Weights of a small transformer language model.
Size: 12 layers, width 512, 8 heads of 64, 61.8M parameters.
Architecture: LayerNorm before each block, no position embeddings, biases, tied embeddings, ALiBi, capped logits.
MLP neurons of a small language model. Each row is named by its layer, matrix (down: output weights) and neuron, and shows model dimensions 192-255. Each number is 128 + 24 x the weight over its row's rms, rounded and kept within 0 to 255.
After each neuron's rows, "raises" lists the tokens whose logits its output raises most directly, leaving later layers aside.

L9.down194 [119 115 134 137 112 117 158 165 164  40 135  80 142  95 126 152 129 120 117 163 154 112 102 128 130 121 155 139 148 161  94 123 163 118 108 176 109  80 140 129 119 119 143 156 134 130 114 150 139 110 142 163 141 111 139 130 128 186 136  98 138 149 123 126]
raises: " to", " To", " toward", " towards", " →"

L9.down1357 [135 131 182 120 128 146 122 134 161 112 136 134 162 129 163  90 117 121 134 123 147 121 144 120 144 109 153 112 134 115 106 139  98 151 105  99 122  91 153 143 142 112 141 138 143 128 137  94  88 124 119 147 118 122 105 142 117 119 110 111 155 118 111 115]
raises: "ro", "rant", "ron", "rag", "ra"

L9.down2190 [187 112 142 135 107 105  88 120 138  73 164 114 139 133 131 158 112 141 128 117 157  83 121 130 156 117 136 161 163 125 133 132 115  88 170 145 189 158 105 156 119 116 128 113 132 141 114 103 124 152 129 183 135 115 105 121 121 136 111 117 134 166 132 125]
raises: " on", " for", " against", " to", " upon"

L9.down1193 [168 110 114 189 155 128 154 155 107 127 119 149 160 112  75 103 128 116 113 133 104 104 140 109  66 122 147  80 133 127 130 151 138 155 140 117 135 137 103 112 127 137 144 135 116 155 142 132 141 132 134 131 134 156 129 139 101  95 113 104 101 163 148 120]
raises: " featured", " moved", " returned", " acquired", " left"

L9.down977 [ 87 126 139 131 115  84 115 141 147 149 124 123  84 129 139 137 115 160 175 119 115 115 119 124 109 112 127 120 165 124 114 117 145 124 110 124  99 140 122 138 122 154 139 117 104 131 125 140 160 115 145 117  91  73 139 156  91 162 177 149 156  96 152 111]
raises: " –", " -", " will", " may", " —"

L9.down1655 [125 120 160  86 135 142 115 103 123 149 135 109 118 141 146 150  93 155 131 147 134 146 142 137  98 129 130 143 120 150 103 131 122 156 123 170 108 133 103  94 154 116 122 107 118 159 112 146 138 127 124 125 107 134  93 182 144 136 146 151  95 124 111 106]
raises: "ies", "ia", "ious", "y", "i"

L9.down89 [178  94 104 114 161 151 143 184 124 112  93 105 113  82  88 138 130 188 141 133 124 106 155 140 121 136 105 104 121 134 113 131 146 100  81 149 150 117 127 170  79 144 197 132  92 123 106 119 152 114 121 142 109 100 121  71 125 131 147 169 118 130 137 125]
raises: " said", " say", " believed", " noted", " stated"

L9.down1691 [170 115  84 151 143  69 131 133 125 145 124 131 178 151 112  97 118 115 134 136 131  97 140 140  90 109 105 103 141 116 111 108 140 138 124 151 153 102 157 114 147 153 157 130 117 136  68 112 114 129 120 107 138 111 147 157 103 154 119 122  96 143 132 164]
raises: " promoted", " released", " launched", " founded", " built"